{
  "intermediate_size": 1344,
  "vocab_size": 8192,
  "init": "uniform",
  "decay_shape": "sqrt"
}
MLP neurons of a small language model. Each row is named by its layer, matrix (gate and up: input weights; down: output weights) and neuron, and shows model dimensions 218-313. Each number is 128 + 24 x the weight over its row's rms, rounded and kept within 0 to 255. Numbers have three digits each. A neuron's up and down rows have the sign that makes its largest values positive.
After each neuron's rows is what it responds to, as a language model described it from the Wikipedia text at the highest values.

L2.gate821:135121186163139122114115135071118085106130119132178116116102117117109169122114092099134157105114126144129168147146119159127134141165100151091103139138136153148122120110115118158113122133083108100127120156115140123101149170119100156164113124106117153134147155107082134177090124136081083098
L2.up821:154111119151150140111128085112119141101133118118161123154126137096176121154102169179102096149120095156159146169140140100150109139133118146160118107172170128140139163106148104097148130074141144085132120135105126135146114157130084159107150141163089171124119157107138080115126136140089129133
L2.down821:106115095098171161139130148131159121090101100120152122130141183134118096116126113138160079122139154147116165135133142116129121115086146111149153109186147121147115154148136099128145158113173146112151121160125158124163109119091088132171109102139110104138155132148118103128120116137120100122
Responds to: Prepositions and conjunctions that open a modifying phrase after a noun or clause, mostly under, also when, at, between, as in "under the terms of", "children under the age", "occur when two atoms".

L5.gate353:138098088085109110106141130135107120146124103125122123111168172089170114133133118110117173092101120088133148156096135170130145115138115136126099126161156091083128104145160138123156093148133126140162109132144119139147129100140128133153147127153161129150144143145086124113131140110163088107
L5.up353:155121178147126087155135118139125111164104124103117127162124192143108097114124118108130141122128095124105137097095115147157090119105098108132097147100148152105108111122104126159124128105143129141094140117119140163115163110150131139104120118159143144110139128086146073137118095114194115085
L5.down353:123154196166112146120137153125085086108117138169139105163105172120083127149140110145145104132146103157171148123139141127104147140092155134119137135125127142146119116152109112118125150147123115161129124104186164142149123118119110145131142127102162114150132126153161107135166074150122118110
Responds to: Word pieces just after a period inside abbreviations, URLs and decimals, such as i.e, the com of takealot.com, or the 3 of .338; weaker on table cells.

L5.gate268:144128156128113125134105110095103140110114132131132113095110131135103157147115100121105121136141113115144115123112150121104137117108174133115118112118151109177152154162123078111119105134109161124177107128119144137071120109150145101143120165135118112097118145082112107150148112113136158091
L5.up268:131160112179158100157129149148133160081094129100137107107130110133126134101126130102119159144153133165114142122123130120133174146118075133148115104151140132116117126110081097124191118113126139090145117105080128141140114154102091096142127133125098119111131137112149136126119130096142127126
L5.down268:129083111159154102155122072108164132120090128143163127116155089140106143089144143139143094095171169159185147107150114094130140151125138146151110135104118163095131092136086076126121162116124110109141127124120130166138134144170123082101092142111088104133133130169151141145096125099193101159
Responds to: Word pieces that begin or sit inside a longer word still being spelled out, especially tri and para, as in S-tri-ker, tri-bal, re-tri-eval, para-logous.

L4.gate807:106098104150107136099125140139151123097131144179147126139095116103149140136125140146087120162150153147103116156188154157147133136142154110128084130130087136162134126115138110142152107143161136171159139123141135197095153120148120176137096157091099103111105159150127101145127137103117130149
L4.up807:119156106138119161124126163140146137124137120071123113136089068165098130146134150061135071143167159166133116151159108133118101147150121108151140129142153135169148120090159135109181099148137162145116141124106108154127177083118131136106116147142108083128124130106100093131148088135144134164
L4.down807:144123161165128158127082125103139104143157099125101133117106153096094128161139136094132110147164199132146143108108122177101147158124106133124154133156153195124163150118105093130145084146139123093163149118181125118150119148136140133119136143170108131137151123104106128145134089109144185078
Responds to: Mostly the token "not"/"Not", including negations (did not advance, may not) and word starts (Notre Dame, Notwithstanding), plus scattered word-piece starts (phylog-en-etic, do-minant) and award words (nominated, won).

L5.gate457:098139129148101141154137161121113116121112095097083118123139171118141103075141147137129117113116157105111098104119186116152105108124107162112124105069111125148124109157150156104153122167128158109123174123137137143136113142131096136139105163194142149099103126126083131152110144109174144177
L5.up457:174157117115148126101127096146156110119130116092109117089129112148141164115167156148136129128169083122130102104131121149118098173177178142123140140140107158121089123088112125145119104116118137131148140134136106160138191094179151132168126115129120161109091112172175131149161118092166147146
L5.down457:153108111138143112105103154144109140136131136133135133173107170153135109141127095096116151162113151110135167150117131140110126147088149111126130100094106093092112156158165114086138124132158134149158128141105133144122138123093065113160116151156142125163125117129123131124132131135121096130
Responds to: The first digit after a dash in year or score ranges (2001–02, 1928-1950, 4–0), plus time or sequence words like first, second, early.

L5.gate1285:129109104158176138125112127131184127136144120102130101112122119159143136166152150157136106158126152113076135132138120107142154135145161112093123144199154142093154118093142096134149120111128098128088108131146127103130109082140125125126098116114132160145067089134106101119128147104151136120
L5.up1285:094118155182116139101124135126131094081121147138144119119089152112146116168152111145114131141160128131154109104160116154136155155062131109126136152136100134105113094150124141113164116149127127166133150140164168109140140129120100110136093085160163131137113169131119136143094082151110140098
L5.down1285:137173128121061153124135135121138095091155108184116101160139161130151138145123097159074089156141119146135098147174165093124080152136153172135117097101151139125092137136104160173105128140084112110138122157134141149128131147124127114130144111148138156141167130158090118116160147125150081130
Responds to: Function words or word pieces opening the predicate after a verb or auxiliary, especially not, under and as (did not, was under way, alone as the winner).

L5.gate1293:077145109107160123086139134145136134125120183126133177135121135144178112123100142113128134076152100193115105099093144129128139087117131123133112065147131144128128148110110128116124124120195122117132134123127110139085129160106117126139113143098078110134151142082104114107109185135135105141
L5.up1293:097152139115126118135127136172118143110094108111140175139123136150165154154078168173123157146114126106140131122082135115126133137114129178115142135083122128147145127147120158110127145129146124090132116147120117130149144170128040139132090093127162100142137116134077124129126124142111101126
L5.down1293:116106104134136068129118111097154118111143135112087141136128130098165093108092091104136162120104094157147111151107135157145171097108140091118131110097134144111143110105118151119106140153138108165097143164152106084157127190139128129149141120119100156103131144113146094103116126160111129105
Responds to: Words right after a noun that begin a modifier of it, mostly relative pronouns (who, which, where, whom) or of, as in "age of".

L4.gate1036:130126099089132173113137145136094152095161098101135147172098117098146130165124127156110171116136150104137121096157135113124095145125136152108105197067150147145094093163156108160109160094117137149113131152124169096108122081134121138135125125156109139100122067119106136127145121121117128146
L4.up1036:164174118110100148139134115109129110099107136095142123147137123115105167104133164161142108139128128106149108122126145131145129165133082159158133130073156129123137123165159059153119129118155107112127141106127150147139126138138081111154132151142144152098142081126072119142115135116136126114
L4.down1036:118129096136148160141115084093086135111120117138106100131108172126103139161145149137129096137073119135111104105120134116113109121081127103119136151143131112085137119135158095139158104141141095101108148130150175124161118138130143135150149127111109122080140099144134151081147156106104127175
Responds to: Mainly word-initial pieces of proper names such as San (Sanjay, San Francisco), Don (Donizetti) and Bud (Buddha); also the digit 3 in tables and nouns like director, design, film.

L4.gate367:147132126075136135167142137111142151169102134105111114091148104145122125099098120135155115150146103128112096166152080136091122126153137139100149120147106081122130128116133140097122189155109135137075138151063102140098148137125112087106146120111141093132115141167148131130142150142146145104
L4.up367:145137132134155117152173095155113140117099134097140157110126161127112125111105142146121111082149083107135170108130170155162148146137150116124146123153157124097152098131124113133162107153095107112101118128100139163131138158124123155082150116143157140175155128170145155120134138164147144070
L4.down367:095101092135153177133125086091127136099125135165113139113132073085123131194177115126144143158115175143103116135120084128075143147116124126123110124137109082151110135118135166087129147158115133121140142145130110153120105146107123138151159179159129131092087123114133161124146088136150130164
Responds to: Mainly the relative pronouns what and which opening a clause after a preposition or comma (according to what, in which); also line breaks after section headings and the digit 9 in numbers.

L2.gate842:122111160168110110115109136111134136168149120101117133139133119115133136136119116140113117095093143163120147126108155169119148139140109149087171139104145112120161118153159106110095108091130145131146144111114122180105176141128110124103104110153128159124144114156131122110166104093103098152
L2.up842:114073107161115106126125126134130116133127160132128143142109132127136096093106103115113120156125145141139099133094106159111162125073172113147135144087164132136142156133089100137101156145118130159118129103158121115106116174163120163101194166135098119153119098116143127136131136148165141154
L2.down842:104094117130096132139166146096063130114123121101154142131109121110111147081090098137108144135164113130131119155084104099091141109162156124111129146117149108135107124166144113132135141147129120137146130142132107120086149125125061113086119130143115114118143123118146126145184147150087116127
Responds to: Capitalized first pieces of proper names and titles in lists and prose, such as Dr, Mr, Mir, Ross, Lord; weaker on mid-word fragments like d, del, den.

L4.gate1081:145113127157119088150158153103107164112147153128128135163127125097138170145144161124133121170135131112093138156172140131127147138149149155087154162115172120118092127096126131136165114146152099141082138140184112130108131142107082141107132167103067114134123111118061149123101132127142155111
L4.up1081:134125144117117122145140136139121154137121117126112185146154171136142133090156152146133104160127147090132097153170126145134136127125154108106172147102149136143131160132130153087110123075086099140162108109201139144158125182159112109099147168143125132118127134092106115123102123115116165138
L4.down1081:144148141117138131151090117116080120129102098116132077138111179136114112149122126106153114126109166158100132128093109129148122121105154097153112164109097146136124117115089117128132097151143112130074108148132124109157131124143127133112128088133136116107141137091093133127124169104123111120
Responds to: Short syllable fragments inside longer words, especially "tri" (celestial, patriot, distributor, airstrikes), also "bo", "vi", "ide", plus verbs like serving.

L4.gate1204:144094136133128086096158153095116177093112149137130152057148117117151110140140142110112112104095102117101149157097129113141108105136120161104103138128131157134080098122124117130157114127120085106154110078089177134118164105105129163147131137093167133116156176123127130123145092102110195139
L4.up1204:188150139121127086131141160136126164115149134137129147130121122132109117143187141137157112143156117092129163181135127114180152117140143140146073158148155113136119088108129124130133131154143074104158092069133127106130156106115146164135103119109179107106129184156147138158145129153074137154
L4.down1204:149142098103140097094127112140139142112144108188142092145159099132107096128178111114145148128179147107138180157125124122127145133136109137132126099131113111106118109119145121090122097129105080144107086140120131135128122135107146162037106126141138069109108139121136110151127068136083080156
Responds to: Ordinal and rank words, mostly first (often capitalized First in titles and names), plus second, third, last, Total, as in First Division and his first game.

L2.gate1305:097096111122159124104098170109109127159108162117142126120118136151155138209132119129094126162141123115194114130128119128110146084109100125097146073110157124111148107128126128120102153082123124111140157130124135128098129118153102102095051124177176162082189103112129085142129140123139118134
L2.up1305:122166143151156102169135184143166075119142104131166123132123130108139158187126152130104128112123163109150114110131094136155161136100121129114133127157175147113061120106148132108102074128121129174157095141122090127139152164147095188108130141139168148147157116117103106130123111122148135131
L2.down1305:139174119118134109125112128134120107096135129107148120129108150150130115118109140123131138105101090114143158118128136176129176141133113109147125160120127133143131134193122113157125121124154151118146122123149085112127148130127093144145128147170144151169100084153120143138130101137148116161
Responds to: Short syllable pieces inside longer words and foreign names, especially "tro" (as in astronomy, controversial, introduction) and "ko", "Ma", "or".

L4.gate714:155140086132137107122138117093096118171118124152154169144153127180110119163134136135118182105121125101116162136134133130084127098081118156145101146155133111120117135123140128105138117133127077142169092069108143109140161109119100096126111155139123096159145119139104091160155130137183142132
L4.up714:127120141121128096173117117103094170139124122097116102116162143103113142118147097116093162124111134139082141102106125133142170111132125124124157191124109150139148097135130109161138119143131111109162069123102152126091194107116075149165101099112158139139129100115156104095144146132134115138
L4.down714:083131131137154136127120079113119130108137124131134169151073058146085119144087107111105140158151109098113153145136082086105129107106106100138120154091140143140144118152143147095129133134092153145126092103142138106142115091124166168099116108127110128109144162122146117154105096164136143112
Responds to: Word-start pieces with r-clusters like dr, tr, Br, cr (drone, drowning, Dr., Etruria), plus month names in dates (April, June).

L2.gate1330:109166111159114149110142112142137168124151108164133133155103109120105172111116105161107138118084183141123148143104112060099114174140125124169107073152146147140164103125136138133149123138128104125109146148150081073144142111146113098117124149127106126141151118090105168134152126135082098081
L2.up1330:096125124133156140115180167137116152123111136133176134158140156150123123077130122114136143100064177135123149119128123110089143161105135115078120140127139123119126111144093148150156117146119128100095159136128140091160080100153097159146140148094134126173146088151100159090138136135088107137
L2.down1330:083179127082157181149086127139096104142120106146134118126135132099142117170152133100132123157123130087112070122093128079142123135120138142146123131126118128093101182107135163093133150107188160114138135124122133131128139141134094110162127110137134132117110131200115111144125142105113084134
Responds to: Mostly "early" before years, decades or centuries (early 1946, in the early 1990s, Early life), plus weak scattered word-piece endings and timing words.

L5.gate975:166132138105123129134153134116136120136090102130167099089119112136130124135105162190112125178072125125153165145143112148159101088103119162085161120160090132113126153153111107139154126122098171169159132107137097129106119147133164149177105109148114122147139165124116154122145124179130135146
L5.up975:163148082134140086135101080132147144159158116102137145146142158174083167152157131103109171107154122147136120143100140160099114123146105143081139155126135104129122179111169163114125130134147125167149117060145123133131112109096153182167113089145121120107132140127117087167144153152173136124
L5.down975:107063107135123115097144158139124111163129115142124114141101117130135084118125117101171129089149098134148122092083102146103118129153091086165137147119147133133123140138095126139103103090128162118127132102167152135087111120163126128143088145072159116089116127107145109144163157103079083171
Responds to: Short subword fragments just after a name's first letter or syllable, mostly in foreign names and titles: V-r-bišnica, T-r-nski, Mi-tr-ović, Ching-H-s-ien.

L2.gate309:108099098160110117185165133140069118139147117114112141113119118112111090145087147097135120119121112111099136114120134112148126090144135163122123119131141094127095118085131130122132127142087146140093162135115133134140113144114100132165152133161098117146076142092123137096112123098151137094
L2.up309:111145133107147124146162115126120127161102142105102137143150137147103126090144122127137138104132180141134095133156122111154122121137150105155097126083089141143117146130146102118101088122138117166131142092132125118109126117150149177138116176121125096140114141107089145124145153087124179110
L2.down309:152159106155152120135156156078154165089105110115134118103125192169107165124096099143132150109152156140127082129102129143174116126125130153144153086085106092121155105140114115128106079107132139080166144129133136149122117152177123129133149173110097080110084144135118124113117143121127174106
Responds to: Short first word-pieces of split-up words and names, often a capital plus vowel, such as Ti in Tigers, Ri in Rimbaud, San, Tri, li in lithium.

L2.gate969:095086129127087097172118134126141167109160124130174165141121126148121189083094112128119117163087148154128152147112180142152118097168080157147144130082162086125116159124161153113155150091129141125144152088105158174120146130126082121158112147123144137167125167169110117135103138122110104136
L2.up969:140096138155113095131192154156140110154118148108139158141147141122152165078103101128133146076124112100136106158129105150139152135129115162136124104189134122160149098138144137136170146093104138133169149093118124101117096127127096104128152149157168123158103124117094118111085113092104147122
L2.down969:112113128117168142147148122138149120102131130085132189129117102146095137146136122137146112112133175099119132138165102090086126102129099145130137135115109138126096116112143139116097151118151143130144121104087096104144103120127114166134102159111100098114113115122114168126122141119134111098
Responds to: Relative pronouns who, which, that (plus modals like can/must/may and infinitive to) that introduce a following verb, e.g. "sisters who have", "airstrikes, which were".